MLP neurons of a small language model. Each row is named by its layer, matrix (gate and up: input weights; down: output weights) and neuron, and shows model dimensions 512-703. Each number is 500 + 40 x the weight over its row's rms, rounded and kept within 0 to 999. Numbers have three digits each. A neuron's up and down rows have the sign that makes its largest values positive.
After each neuron's rows, "fires before" lists the tokens most often just after its 100 highest values on Wikipedia text that the model never trained on. A number after a token or word is its count.

L7.gate180:519496427443450516530417481527504523509472523511521510512596439487499557515578535554479536551516431461487438446445521568502442565418485503509529492546513486411524600453522467406538493500443478444445552490430453487539451516491443528502422489494490538523462501505504455407503527489495520516534578484519462438472418503574575554496532585600559490458434488456405467554462470496535448479424427460514495479536468528466584500514540456523488523477552497455416549517495413490503479480492548506459476503454527552501555564524511540527442409481479520506503530531460516506517469438507513449
L7.up180:494454497452489502525475439497523573597522454469568508484483477425562449515451536503490531547481471420494504473471539554451523457469494497568432517588460500450452548481451504537521450485531563470449506523409452524529485553456464567483428529514453478486499489463510457410513536460504524522568501508454475611464505505499485586469493483508473541446504503452582443500465437532547517553520503493533448496556510547490571481493452473491491576510452415514499412467479555599465440471557491407519485557450510513488439489553517480458501477471501461600457533550463533532508494501478500520
L7.down180:508504503532505446527549483523499500543461471476511496454591460528519476528419573495546498448468486561438501466473474550512516461542610488487452497410555609496477449544446504488530514549438487496512476522462492459512458467579543558546559494509496440458486520503451477553489504483547498543536451551539516508491547502493518501502517479595428594477574469496521527480545458412464486485570520518549592549419468421469599509491366522444527473520489504517549501514461493498430561493423513530481535526475448558546462511508503491524505492547471507498471509526465439578482507572507476495
fires before: " |" 36, " of" 36, ";" 4

L7.gate51:496524510458546411605473495491388542542489531497463504480487459446521504489544489501536553490490518423484496436541473480500494514487467481506463517482454492478481584523531447534472469471482535504493500479468492479491451470477463528521486459470520425610522553466639474533511558533503544536532500433419486407491521497459462478554493462539513535476511439485468467463523526490535599481502481472497516436496455585481544522498512459472462477527560426444554530430538414502519635419470519480453501439430511515529433417516446500522498412474541594509530511439456431464502531442563472533
L7.up51:457464569485490520511490508482425488521485516491409532517464527537568481468516450530467535466517510495490480468539503493508497479508508471555441452563512492415540545439529480483472488471495405457453510454601500484491434489517602564599500502470538507549524452449511499537519497503511456518473562453448537542448443498509551452519505570489475468446493482528480545493482517506493481455522521538478524513586575539424499446557525494451499499498488515516443488429571486443527513524471458516503570538434444481471490454436493517547517459488557509490550542489539443517511461455474444517
L7.down51:493467502483498487471521506468536517498450518467482509494527592504553484475544506508434490477470537479480529537490538530497474534495568494523508457478475501483505529413525462592517481533513367485519530484537491439465487497552517492491415440460514504439556463524457481547560490531477476493474468447486540509526469543508556513499513469468513519492475519567534528493420546511464480633524531533601490528546471502505492517484489495498515527511498524506482435459461519466445511433488557504544532535474513531511543544477438494538486532425507489511488473503539508467523409486483486475
fires before: "\n" 66

L2.gate287:516464520517525451510401510501471448506492461450460499546503573492541485459580541545508514520439496507537508584551533526529483539516508557484447480510532483446568580524530446478484435518470451529482490545432437558506493472497460526490549511469473562500515559491501407443518523431505444486454479527491558488461518516410523496510505452509577515537444436486546456478433505478516539433550464447458496426544495500495474495562566469493484413468532511521551529462511525506564509465581465505538482413515477490593447514588472531439544548507511472546429494456509408506500555496446516547
L2.up287:489522503459516592513466494572557477483543527563464461490434556506538593458474587431568525477482464516585498575471559461497451551433494569480502486507499548546525533513530537486518490454482446501484560502479493583508524512469510558487522557453461518510525468525484475489436483528533473542493469476498525461493502569370540479554459486504522407464516496532529459424477492485518559423507466454526459513469521492471543498489462462579511462473528468483566481538528525459516543468468537575528506520610492478444499509517530526433463515411461499476536507473443466529558508521494500532
L2.down287:478494512547447521577449523522487463492497503492499513511538493497499502464500537522531476489505553509525506560521527516553522523493685546465479505490457525483514505530525524446519470477460488528524498455509428496486517469425439548528524567486532514477539536504491489449483541450495370463420535531463544469521502466476489481497472476495532510493480388444514466464501487414542514504468474521536481441500507467460486483517533536499459428524530514748471562515512534471553553538547533590516453455503532474487507459514452531453509503495423483517478502457503450523479488511470513523
fires before: "\n" 39, " The" 11, "-" 8, " " 5, " He" 5

L7.gate52:513470526441411481539517498517460515576541474471525485432510559503526470472549508521571554516531522472489440484433549510465509473428460472501475506479525552460452501485489526527444515436509475515507451486501527548473515526462508524523553489558496550465536429437497431550454575526535495474542519451435473404477533515473493509481481471499483518512411472530474420439482441585456524497461419430517500502520499441492444511480508501494471541528531569413491489464483486543503528522505462459523482535529446530507461464564518450426466538510492535439481485501476523552469515510461563552
L7.up52:540507516504429504471498408471518420471469494529549499414506431513563535530437495520484512424498519551505515482460537459554464471503528536480430462483556459433456511540543498520502472425553496442485538511447476511540551591567456577486545580507464509547490457440483419538452529551580487513491452433459489529462532435476470534469468522544479499476428522507581437447488513535542427515456504473435505474599535488532517496529514421511524498480433460490444515483543493495507475498575551582478545491507504517488474543414499533489490541581514528499522562577557474573502480511524470509
L7.down52:535478552465432469515492443585485451551459550532483445425541531521466462537409535449462517444453432521538474507497495457495474471467557561465429470444491445510543522468508504550509494352405584546545506528492525478522540586592487466470589498543393521494502398487516472480490529529527551504462476422525463435481486520452560465525507507502504501543520488574508516475491449488479448491530481499473527486479482594499558539535492550490472517561456457530488530468554483510492494440542483529501504549520510530500507435453503560533519533520465530475470490527486465555564448512443561574
fires before: ";" 65, " |" 30

L7.gate313:501571471496505525552500512461457478498464512531451468518471504499471563481457563511521470526469558508469548554413494392506448478494479507473464488481504472458449582495483449496526540451565563460496511526490529487588583566556539582454487580561485469565533464512568398438504542516560474525548503549491428484471515487465531466499463427535540485465449516488403509489509504550533503494438500480526451420545497548424441487484462501553484559539505442521523562495531458506460548514524478568499455503525531503543530569532487519452456481533408487423492530502514479524585541485486464497
L7.up313:477550430504553517464503450507463529478497493526500528454494470510546478506463539489551503487451518403554558454475558556601505494454494519504505534558472474477494575486462531459467475459481501519441605536471427492479517478492516505503549560479509520473443461544522537471499480555492489487464522522464469548523532469483479576503442386467461533537480488483530484415535481555497589563485551535478535413558517503517529488493455559474484610545590484495543470543440502476472580512496461500542448622459436539492563554449552520414585534500520524447523460465505494553460506526475486535
L7.down313:498452565585471560475475485574510414494424517503538526503435440579519507576517491492506537494419463497486548463490553485533457513482542516426460478478502484440498452495470511522487464538532599517483509606455457559541454558536485527561565534525522532508425454443522481441481425431514532492468554470522488457421528473548578528465450489473515490437517433453543491484546487526542489456462444423528568447512457512552485518543457497515462440538468438542553507470508439471468424493520534461494514571478494537546452543480548494493501504530421508514516460423492472566481428473563571518
fires before: ":" 42, " |" 18, " by" 15, "\n" 7, ";" 5

L7.gate32:533472457513512393485469481500486577495451530512480452480495563496470416444597512518496582485540422529503506436471447467457464478507449456500512462485475479551477477536491506529470469489498473516532561534466517439492496562427457478520478497505541482461498571518468560520534580534496530475506522476509464445496557528501449492456512401525514472441443526497486537491403562412457497505519493480552487477500578549527469526486539492536492534552528491482581581429461405408522476558553537588503526484486515500541481467519460464449490465443462459539445493456487444442555497483509507510
L7.up32:499503494557502507574552500499461512583518513493473496474422501511507463558527485419459443492544380497540503494520470521487592539582499628480507473480526521500404479480470511457458462471506477548471482494527499538433498485497570507602556493492506425435589483540469493504500439429458480458508535478494578509512462505522458525487418562495502500475512482500474561594479565419425559557537526530539468533448497494568423462496476473532447479438504470532479481498470508491518522424576587559486427508527508482502506447490538445496489518504484497484462547524523495509583493500462497488
L7.down32:518522448508507489538517528502463591501587510497518536456466567478496497591540487480530482418474521420464466487545475544501504521510453520440494498446553429454515513544543512517556493454501487520493552511556491542515484535461582447527453558435567446484499439477492492485468490519505461512567548440523600488531490549449441536604525490477459463500504544512431535510475478574442476476494515501470462471519464466509532531511494523522446516523481486502468449532552464449472455532479506510496535526511483465460444513437542468540562483444581468583463490522507508513457553514491531456
fires before: " |" 50, "." 7, "," 6, " on" 4

L6.gate1562:469516525471525521543573509528482473537503527507500499493531501452506530532534552550560524482451494514524495547461474569404447426485494470435418552499533495453523489490546493472503430503532506441497497492501499511507501519449461478490449504524508492465472498450528525465480551510473530469531530495517484523469448510520565498527504508523591553541445426506572398498481384509578553505451497481471476410457402504505489560457550486471479510509471541502468525589518546486492502503551488469508492519484541504541492458496502489558487497548475451474490525517436513529452574497563442510
L6.up1562:544472487481480519454486449513499538434495530472442409520561525482410462558537490493536482561478540559546607484583497483509419490480475480506443472495484504446508550526552481488503472452512503529498533536501490595465541504457463528489608499495423550489531520523443533544480431481467490479550516460408454486465574481481517444440546517507497463536397572518518520455538525398450475500558472476527510476486530527512510520535473478499435478510497496473530479417535441567510542541476459565509484500498473511541443499518469424464450518482531496508426553516586469548569507487546405591
L6.down1562:506478555448546555532499499512502544526514496532490523470486551484457493527510489363456570466517487576425532422505536496457422485546467467499493495569492500492495532569545541494469470512545570457503526431462508523521495545442466535468532422537437539495491518456502551460578469510494464562482533492489503465481508519441515446544494474497561440568471592473495485503429452490525469514484515546498469541521458487451511570574497543479514488466570469473547495476573519541474587486502552490462445533427515423492467523564513530561439443528481534439511549539544561464529568491419592522
fires before: " |" 53, "\n" 7, "|" 6, " " 6

L6.gate643:512474507496526474508518450490480487595504501546474505520525506477537520552495488490461481470506433447495546495438458520594556546532522484502493510519528433503492515575481534472478484475494545500542534473383545451503486413557457553444544497511476549506582506484547445437482502459495570420526487439446510511484536490519469516493445491490476473405555515495482524380516509525548473538498524423447430435462415501536484500530532490545444526504606488520527549559521472469430521435508524515523433433492494499485573411544545529455485477483472532498484430501446429472549536487510506518
L6.up643:544502508491470489541488467477520461490494472559527543466463590463474533530494490417481541464548445452575490516549511484515529533536492496544511542517555443524472413456486545424520565460541544612446417541500473484553474487525456519508502505532510467523515514538516522493480488564519475513518510482565447563454513466529492452517484552485446502490433550528499519454507507435469503530529496521493533513457449521476474522472521412503495498529479518511515463513475440459543570510567562487518472527507561520429528470570535514563365486520517509482532524533447586523398521497507487470
L6.down643:515474492513545520495515476536486509453461451502408469528519510527494532498538466549533513505537476535501527519520482424465462492499315401507544442514500601609447522463467543555470507548518479499450488485535461507453532543517585478475480458515526456517499547563482514588568539450441539527504507523511527519503516465466559528530481511514544479539503488364522467555527464475502471463429575502510514526492480537552548551497559584486482542477449487585428525466488532596583476550481471471499478519526541546484437469420497473499503504520491463511526476503476474525551487455525515491
fires before: "-" 46, "|" 12, "\n" 8, ":" 8, "|---|---|" 4

L2.gate847:530454551518481576536506473498538484538534523492530483529458554480566513489574553519516498494510436571540527559447478417585429505421504482484452474553486467497514476472536468525480518487520526418497557469552497501523529613481448537484473487506537499560508450555496518453516488505574439501430563529438448520524504534416524532558577508489473491532458506485536454500483519513423500451477511447491491493565519549478533458437529522452507441497519496518548547433492503469508570475535448492558487503470523441560516495513504518497557527433535488473544489530546471545539584491451464473
L2.up847:442554468473462521567593483497558498476515556568427499468462486486431497529428504535494611515452465565522496585508524475588471492513485501502508499509504531507492518484521518523477530503502484416552586527554528485484474522580407557524513525484561458530570531505518521542495490458533511452466527578507454474562479536460457434499480571538517541496621478442478529497475518464506496477506552483515561529521386490507561481544516446540521395546505490514538501477483516533506523469522483478534523578503476468478539456471572571489494489443603561475471485566504499533490540490481479500
L2.down847:512545496545518534506513495484495496472532495512433499479440512571492491466459543517527489496569487493517512519410546500523517583528630459499458432520436531497516505527538530521480499457513510425523501501519487429473502490429509572503467543484510503529522492464447500489542461500480514486476517545461492502620477529472489536521531533535574507472576474476458501458515528522499505520444521470489531508516432533474507491446520487629522458379536586587495621450498459481473465532471430506449488407538523496418525439524510490467527493413555503432504538555531477537535513489433485534
fires before: "-" 63, "\n" 37

L6.gate59:389467525452491559521413535456575454495519489548472500557556495505529481465469447496547526525499530472467484561473463470497529531534579473545472462517527461398521458492485468469516461456493423513554509504498535504465519575529486484521511556498500483473534501512501482487480516510538582480533503484478512544550482463515484520497530505479522517519504500517497568523440559486495456564549437454472467505468484551490490472473473522571525488502529529541529472447428486549456456490441528540488476453472559529534540542547615559519508443478489520524514572506544522500491475457533447526
L6.up59:508495473514519499517511580490591481578495461463492448509487560534483517529474513532492517485478435511436515519486421491529522597498479454475487494539509493468502497496505441536447487504531408504524482499482561498498494585505477480546524548576532505561566499500507517519469466466586488546532551426495559510499446441519531454492484482518456447465556521523452515484522611504432501563483409460528511472436472527506490452508530485561600487541497492545530554455528478516459524463467551504463440440502516481494535479592524530425499530466470496526544517539465529527493423497516532425
L6.down59:557485539476507531514494449505481550455524510473548478549546465508465492520481504481441448484518586515524513542508526495476514467539450519502512558486463535506470403503500551542478489510452498471454475504457507498564501432451466507491503508475513498397482554475538520481532522565484479468509565489482452496486557531510445543505509525497464534563475465499517495468486447477541435454475588552487489509520536450502437530476498536408489516475494516696466446538507480508553446517497502473521522522494507472555497456456459535602444486506461506516495513499507485515535603541500513505
fires before: "|" 70, "\n" 8, "|---|---|---|" 5, " |" 5

L7.gate881:546513520517437461505460412555479427507459473561448529539562528455503468553534559525552532502513472501552491500541508474529446535467441525554514485431559516462448552528522523438495519485450466483521489602526494501507462468511478525529475605568497504452537538540549493533550497503441578592541491491465619457471527496525512501495497418558476493486492488527526519496533507513501529438579479464532561495510535489478481490492421421527451479535545484517515555453559451491471504532469469485494476541479517518453420526504560524477510460512458495541518445431572550508487475491475465487
L7.up881:525446490543480475517549590489469508456451510442483528471548520537512496487539469514543455543431464466416539491458507472540525477394544514472530495466482534509437533497536480492454527545519442497506421455448485532489559539524518554559471472406528419484482527456516470468518455464450553518579512451509476453487485507432533444540502464479543476474484511526465548512530457517515443527437591473495460508564485513498496521526510465482470505449468469509546472518497406551519482547451495522492507487454500482568478550508410513515490524483583471518462539485583464537581561528456437459
L7.down881:578495476505455479501496466502429570514539468501470493522506507519529531520487499483486583502411466496547423514511502488517470453424468460517511489478609498470451519477605519550497476473438487461542507493500467555422473478460430491466474546505539565505489547466463496471495513543455556502531507508483537533456497507427473540494459444468539462494433511475511507462477460520493529450542610476534580486588491505452482458566504469514524509527548490462518518480527480494518454477411463468474536497496567539494522558521465488458525525426524542481435403496560509495458539462536458506
fires before: "\n" 99

L7.gate568:437464529448494462576523454526510551541514463464476463553525444520474576457522492508505494473481498569446460475495434494552450475482475522434507434487409580493510536504451468518493569492508481459520476539571485531451552479512486555502509583468514465500448513495572557509511517436474540580570469484533534471453436453435479521545501521467498492471485503479523402470521533464500542509448400525428491519515537459527488484536502489570491564553533503515498519438513485458567552505538517450515555432532517506547531536523463518555530485543512574549451465463549533502428487522534477481
L7.up568:440479551470460530522513544512451528505458507562471520534477491570548471561533504501502510580558395516483474488442457509522482521494481474401520495505508550474379564504502476455512549512437563579489419564493517560466476556538465531476532503491540405467548545491460502540579460508410556473607432457514503475534341532542482547467470541489472516492493480453457444500461475550490566406513577539556536519492483487409470488553502525532528514512501510536459562442485514500450509446530529516463503580515464500408461540438447442514486492581546562498478503465510502522548513486505437452
L7.down568:536476456497515573505551534525513488489561491522527501537545446525544535556474587519491549537477492439530422600469506458531525481498618469463553489490476542508453442506587520451504432470531451540438511493478571473570521539515454531448441437532496513531515528566503532542528538503470523554590487551524487390503500537430468471515463580534448478449499563521471448454488464488492467464448463457486547501484486514487465427535579422542424501513523498594519526446527582414509480455521508469427523537535496517491481476522512442500482548516538611537496516536479433467438551433441467549
fires before: "\n" 100

L7.gate1287:540463543424495493558402554499520465517502503467545445490468559553500423430469514472496547514549533520513492535448502494504474476431498508438482475516455490516502461500576453407462478458561500482507517505492468476516484536477528517471495586509550556592465469530574526554452493509474457456520494556468522481551512522524514482445479517562520555486462472546519491476469452507455553472518474522574562527550509499467491462597504513501509476517491473493513493403488528464488494590503538521532442452538442528552454490479437536534419499497492428513493521502486516513456580491451502519
L7.up1287:490491475502491533564433515519515438538500446452434499485510541469511468462544531537488469504559529483492498455463606465475465517468487510558417541523514528550458438477457465562513517499533532485496469517449530459555508446473529576512533500431492459465489493466442493448448489520486576482478532457472513518514501432511578511515516541451476540524464499482557561481507522523504487480455485510432484523565498540436416520493503560493485528462513519489496559472510494476439526511456488532476407560489580436479484482545555472487552498554468557526555522479491460523468546505554471458
L7.down1287:537386418465492526558482499511496496474412569518492487521466471509448560560485502516518553505549475435503530434492511531519478456402466526525520549515578535505600559490549460458540490477538493446493567539516443567427458506495503453498541524493486536445502564505506498496480512480466465473483515452473528482441539528466538467487450546494480500583495469499531473477475497486465443562443557492587537466535538543474521489499555465465489490561480497426551507544490580485449490522535416508494443468483569483541489505482420545533487525533515518459472481484536454529498529519514539492
fires before: "\n" 60

L7.gate1569:561502511503477489508469420499476522532409463520490525544540576545468485478494555538499449492432494479518497546534538505436420563490503543506456488500533405495466522453481501493512556533453558442477578533532474489513493516534460435461530495480463490594532435495479451471536565475478520572568479503546475454470531461480460524499513534505571479499483493445529536509511474510480570459515441466414539547485463523510507466444480529493527480509503447518508434550419586570532510454469434529554617479480470495496490443507494518467540465515479494526526433507502479543478589528537494534
L7.up1569:479373436478494494502531485425533450467508498560484483467486440454533549528530483502481482559422567461549490554462505522471537521444502465508494481503478504513637426505523535496474425510397486481416401478476424511544570539507508528497523507409557505527523563511501464504550495475583500532489511514493450481539529540515549566459470530449532552448505526473522454502554436469565561456435491495543538501516546472539508521503520435506502467489538472474425493497519544518507454518430563468551558506482518498504554556406508498435480455508579494497493501542435472466540469598466542555
L7.down1569:545521520520453572485565521559579485534518453452540518493437547553574507445532617441492471471504465530549470417496526447464502491518427536597544517458479470541418459536482511567485543558497509441510537509538469471499488495536471494500515465577504550478477492530495456442480498479441528471515473503553499448480499529466508438500511576464465477506534542432613488461533540473448506455531497490560456500482419466490505495525472467426510455513483523309515471534464494520490402602434447499501478507470583536525545487507476500534496601524460487524518462533459458503443483528505516475
fires before: " |" 43, "==" 13, "\n" 9, "}" 5, ")" 4

L7.gate94:499467415456444508564567530540496491516461507459551432546507511466556531445467562459548501466495435411508503528464449499507454518526475454441524491509557528554419527460564585521475489468553447485527464484521501479505479493497521526536495499460560509480519474508517461547524527524497510511502543461538607540488474485446448566512498493574493470494491503462509437512462457597450491490447500586506515464520539524476519504526534517532499540508519483479548503547481529564461526452500488454486404569537524433531504511517432411496512544496520481471480521488432450491486532539454476524
L7.up94:514496481502480550476427490455448536551544453474505497566478360485545507589494486505525500512536535472497451431507520463536484530431516527561486483452538521489448494440460446514491467502433546484429462565478477555592467469580479551481546509535560513480524545558511539516523502492556535504546524542529459517482537520464531522487483549525473530508470461504502511533413447488469529408484519440570476439479513505484445509473485474541544529519501435522576464514533427519504488464446486478509484489473427455531439513517450444477475516523485518526421477501569529594504451463502485502
L7.down94:484483499487524588479544488517503486516572474535453461534484463497595613504493607496556499512515529441552424487524444522508389483493570519531540433546531512488487516405560505478465540515525549420529441552502507491524522471518485494506472484465549584526565503513438492522508439499477472510412448494518544466481510464466490539475493534521492565507480467503414461504451513501452416481484533483551531422502446478415496489487466480452473519503486519481509461464512492450523513497472452436441461474553553562504548507481456473504508592446496466497451527482443470546478526502488421501
fires before: "\n" 100

L6.gate98:520531488575537494540485531520504516501521476449457517491425509457429539471471573529465560496491522481553540585479518454441463512399481487552533552408565491543475547447422529435465475574496472482495465542549495625500472505539547454444494557564446538507550498473526503515518571533501582570546534555480458465551506423464474458465449491498489516564420492449519479468454407508460488485550483491532519541513586484523473527472456452501493513536563490455491476526523454522515499511491408493506516497564536541528509512512527459564483474492510502485449523544448458474501526458503525504
L6.up98:502550460421548490504514528492514523454502493475424482487557522554530498497509519451510487494500497471453522474498535472514387580477486500493505463495527568529535496489523534597491507488552492502455422471502541509505520526581518437479546465492479450484456501527502466519582466501471506510403448510538435552505577475472510392506397555472382528514458533537500557464519548485492516452498567508517546544489533503509516535523544489502531529499534487491494475509570454449463497558462454513505469492498499494522495528472448497499464517526463436577495516521531409520424432472589473484
L6.down98:610472502558511521559467514481490547529488479506480538498534500551531469508461469493542523439498484563495470515492541496496499485574479468515499456478499503517510546508553480523497473476550484513474516500486471483538523514557490465547483469450515441469442514487490485535554501491534488464461538463521569491536460542576499503489498511546505477465484504469481546495421513503583601500556531555485433448463523490458514499474532575503570482486496548600509482518482508475463486521568532515487515513473471496483462490547523507480513388521525515470490547530485558521467521496489586498
fires before: " |" 40, "\n" 7, " date" 4, ";" 4, " movie" 4

L6.gate235:537463579567469494507488523477523563537518516528523457434545500506546481543528524538524455481472470481506501498418528441432504551465485452514480521541503550444505497420495496536468518475550544537499496505507578458438538515470471514507506561540535532451579500500520549458477460502468519537520551437479457427481441531454534521511519456496471529456492513453503449548411539430593456440481479493536438402486489580436475495513536460489511497517500479532538538475537549543472513424500521584547501512457515443535519504544421531528510524467435539510565514564487574520544511550562536479
L6.up235:492504536522474488557542514469544460513537522560520485413504438471465535509478530497450552550530430477607465452512445503454509520530505515522525493556458493513435469530565530508468507475450528578506511501501530505510538490456546474488504492526531479475468437396501439482484490539488451464477459532476457586594545450470520545458462502521499598553533508461487508439509580483496515450531524544549468579513473588455617479488554481437470514517388493552537482509459514428443535522470514527444542541505464532493521421540503511482466466548485427493495490448453573507477457489506512511
L6.down235:452517544483521502532558529462482559562605498440503503435514497466577424508462505478494438530546447543491441600530493496395499479555371504448477485507533501445530567540524463549494519463448569457532496470445491482511473531515508441542530481503492425506426573518470474494453497436511526520561443558496482493476494509508513501494486525543492466566473467491493509448550530556506542489491487512490537498475444543494548450490496473518498522490480479562470524507530475480513427552467519500568484510450526546544407508509461532529517455449536500477518449513539478496454501432513496485
fires before: "|" 38, "-" 15, "sley" 5, "\n" 4, " " 4

L6.gate1136:540521520546430535557489523400506463542519490471547488491482487618391452450544488489525548473569463489516492462507496527482516518561494456473487537479476508498371382542520481505511439507491518497519492513546451530481502519540487521460489541480483481551452516485569533486520522504623491451528484412540511481517500488477401560479508480614556514488493414557470542504495470475472523468448468476528510483567521576505550526454485485519508515464479484507473453487517530496535493571499562471522458502536563463513481537495489477471543546446528508482442439494529526574545529490489493488
L6.up1136:556454461490454571626498476489554502607549464463596496469464523512531483477532487503549537479466496434541478457517429550422468503549471515505587514561456483552395458496547567506478544428548467522490504526518522487522539527532464539552565530493553499512491460455480535465488454460465504521519519469448495549412513525471540581477433521512528494553484499508459504515528486466465590478526471516454438468387455582521590466548498514507436529496517543522482542470497522561520460487564539474497422464492485534422508565536505479523480471496489457519509476517461542459477536482578502503
L6.down1136:554447409531496559514508486450519548470563521515491497474537502482477499459444482516513555509470438532510516451554514572478460523545523508511569489462475468515550509424508531473489445485516494472502486468462497525518492501480465440524533456504521471548490505486602445499443473418578431527474489460528512503488479550522473481526439487543581554433511482458484449497505475501471471450475567576431472557547437542536533519615520519471567473559504513845463513446424554467590524562483555531515503479482470477469471531503467550505482529481544464478504531553498469559434518494507481475
fires before: "\n" 50, "-" 14, "1." 4, "The" 4

L2.gate487:493527514562530511566480523552489495565527461492418509518530459551503506541512514436481473447495500477438518493488514538606496488468434475557440589451611522529573559413464451461499421512484475499461540503494524512581464456415576491441487560492531492501480496478498446513405533454504530480463517512517418440550509499417498467504539524472511483469491459479491511555546499495475488452445504481516431498498535527519508591581599451426548463513513418463497489544536381474526544492444506514527506542596428531476489510554482476528466506466525484474515492473503518459537503515532560475
L2.up487:469477479432509456558484524544444501480504439505472514502542449530527477593504503512483457538493490472492526506534497452566489516513490558501475528446507514526504562442526494529424515538489511526598420510500586470463474479562559511447448463575479516522464489528528483504549526442432483461480524465522541483494515447448481495493506529452403465533519502533558516504511485423405504491523510533548599554487545536447549495506541512439528540581511484537580480466544434528494494506513454520497559557521563512431476462468481548436503553501552515547533484460527567503429491528466569473
L2.down487:458438460504441472531472505537484477557534456558472541492543530551436511470453503468545469448489475516476514415471576483502458433538551496513456493473525483456539574499516464507381545563543495436548539510482448455496574477507535574505513544523483434489470491589584562548522494510462469518515518488555471407485541465459467434500531533525419480504492473600575502523495501459461476443506495472489460552501495522469473538535509512499543546518483482509514462466560495511451458473483504488484434534549491496475471513485501515485449483510524576522514503469500476486447448536498496522
fires before: " |" 52, ";" 4

L7.gate694:503495475536452469430582501545451507499531492517528536490531557533541451497455485501439532471481471520504505506446452494522558426489497435512505460487504492530475501480464522504523482547465501524501482544453455543491476552468444533479447536437494488500472541471599415505522548465558536502507570442454464509441493525405480470473451540443522454540522477482442540501515475493519463555509445478496448536569491606464472506477477589456551501521503463514481509486505479538481518514649494502532478498527443545524438427472513510506510515518509553474535462420476457497496521477501572504
L7.up694:527532545501441497499503537521515425570474516502434544437540516571559529415498453456473502554544456482484508521463463471479537483475460486469532571451416455592512465579525577493439605438441472488531483474507503502562537471526525505491482517558626480519545534532602506498547491490433432506486489488516508461515525531466492445534513485526484478523509453469478511424483559512490496526497498530496484466549515515429476500474465487497502474551481503483477452447460422522482536485604507501493514534533456547606515441516471481463465555478549544500488510404461519443451466520527489485
L7.down694:506506533478474571492514437493467493479489505545498458480461475545519502478445488449533543445455529512507491537522558494505528496464457478525520489439491463495545503509541509529471537395482542480507527543541504483506421524523571501442485533469502529466468513488464501439497534516548461455508538389546549490497480464552532520511525480499543493509465460560479494458504523487427560477522458466528420414509493535466544544527538476428513518513506483657465478431488572511470504517455527431524506583423488503443503500476509474454495458509490488503481474531549538564494514537470551530
fires before: " |" 49, ";" 8, " which" 4

L7.gate487:586473517527455465534510556541494446525507479516543458517514479539513510473634510456528485499479520502469484480456490592462547449578473466494465499451486453503488463506530518497587459501533543475520503510560482516528540480474529496529466495538528479525537458465580512461506514462490510463496471499499516488385511443452461520445568511595463499504499476449462521508515441493504513578550553475560544484426539439462518445482533404566413526540433508447538490490475503460511636565501439518457478455469556487514502465568512436501445458467499498528449575474548440486482609519471463492
L7.up487:498549522488523524486513520472429464476530469464565462580447520443452451488531545498507555505511478557502471477475474632445558484517537502464514423481567467478458493471525468498550473546512544563549468534568504480436480501529577454539483422525526517541549538529526564532528487483497515540438544488435431541474551505486521550427460530502514512462594566414463519530529427502444516502532585519555486456506515421466559430548506520511508539509536566568538431444441551516454520497468527474494450538434539434459476550557472417465525557445503454467495494502549490525544533505437542465
L7.down487:458553547494556562521481447492521491502513482547518534461442502481443472558467506493506481478456592472578494486504481490519497549502532507489544496468574570509465462439493543533540448483468481507527495510472513427510487535502517484505539427521559556490593446523544547482463498523452505457512476539575434516514470452492565628510406491469493544512430521495515495486528549470488472505564546584453520470470487504460544489473498451483515481471519472350511473498432567531479482467482524465547502529471442501418553506437479514511448484452539479439419446448546456531485445520489470498
fires before: "\n" 41, "." 13, "," 9, " who" 7, " and" 7

L6.gate199:494433545489489450546558508458431497529581529454537490495539572505431488428524533453538468484533491519524565626502525493626499507527448508561478508512511504567489504479484495496476483508471445452454503507492512555461485513524492521522481538461559509538504497520493447496537450539542497548528481580432494547555506527524526522512512460509529493502556463491532562457496506556494535451481543482441463459535473545467483466556469522587522430531507549495532539434538514394481469499537531471466452505522565520565451496542537538494441454555519473504570501467482507550491518453516518476
L6.up199:462476545529508490543442425469504453459470462505479492446486519491467544585524528500485457510443546550510540525446460532579566500552515530509429557454528494545489506563526507471550450450559461555567570398470554468496509465471517547447541576503462499523491476534510520404492454474462491551537492467531543548516536495579536484429477506418504503501527500504528536558446502530570438499507520521459496466493519492457461469517490479470502514478506489497493436531525488542489480547582518459529497426482496508469544568567517446497484528469428515477548486479497490545505529507433489546
L6.down199:525525547456449546513517527494556513468455464534495457471524585469483445539431421481446602497497446497548525498554416493502508490476459504477501478444514566434511507549432515491432489491514469515510500484540573445469498466522443543531502523570579458460551514453529430470493525435472465453481573439477530492477442504520473524485436539506514553477512510488471543469489511495563446505488498512547502521487535531499560461500531539485504545540474430706485507490435455503499509537521456492494454548470459524451491432564495541498472507505507552465471514552506487512529442501513508540
fires before: "\n" 25, " born" 10, "|" 9, "-" 5, "==" 5, " -" 5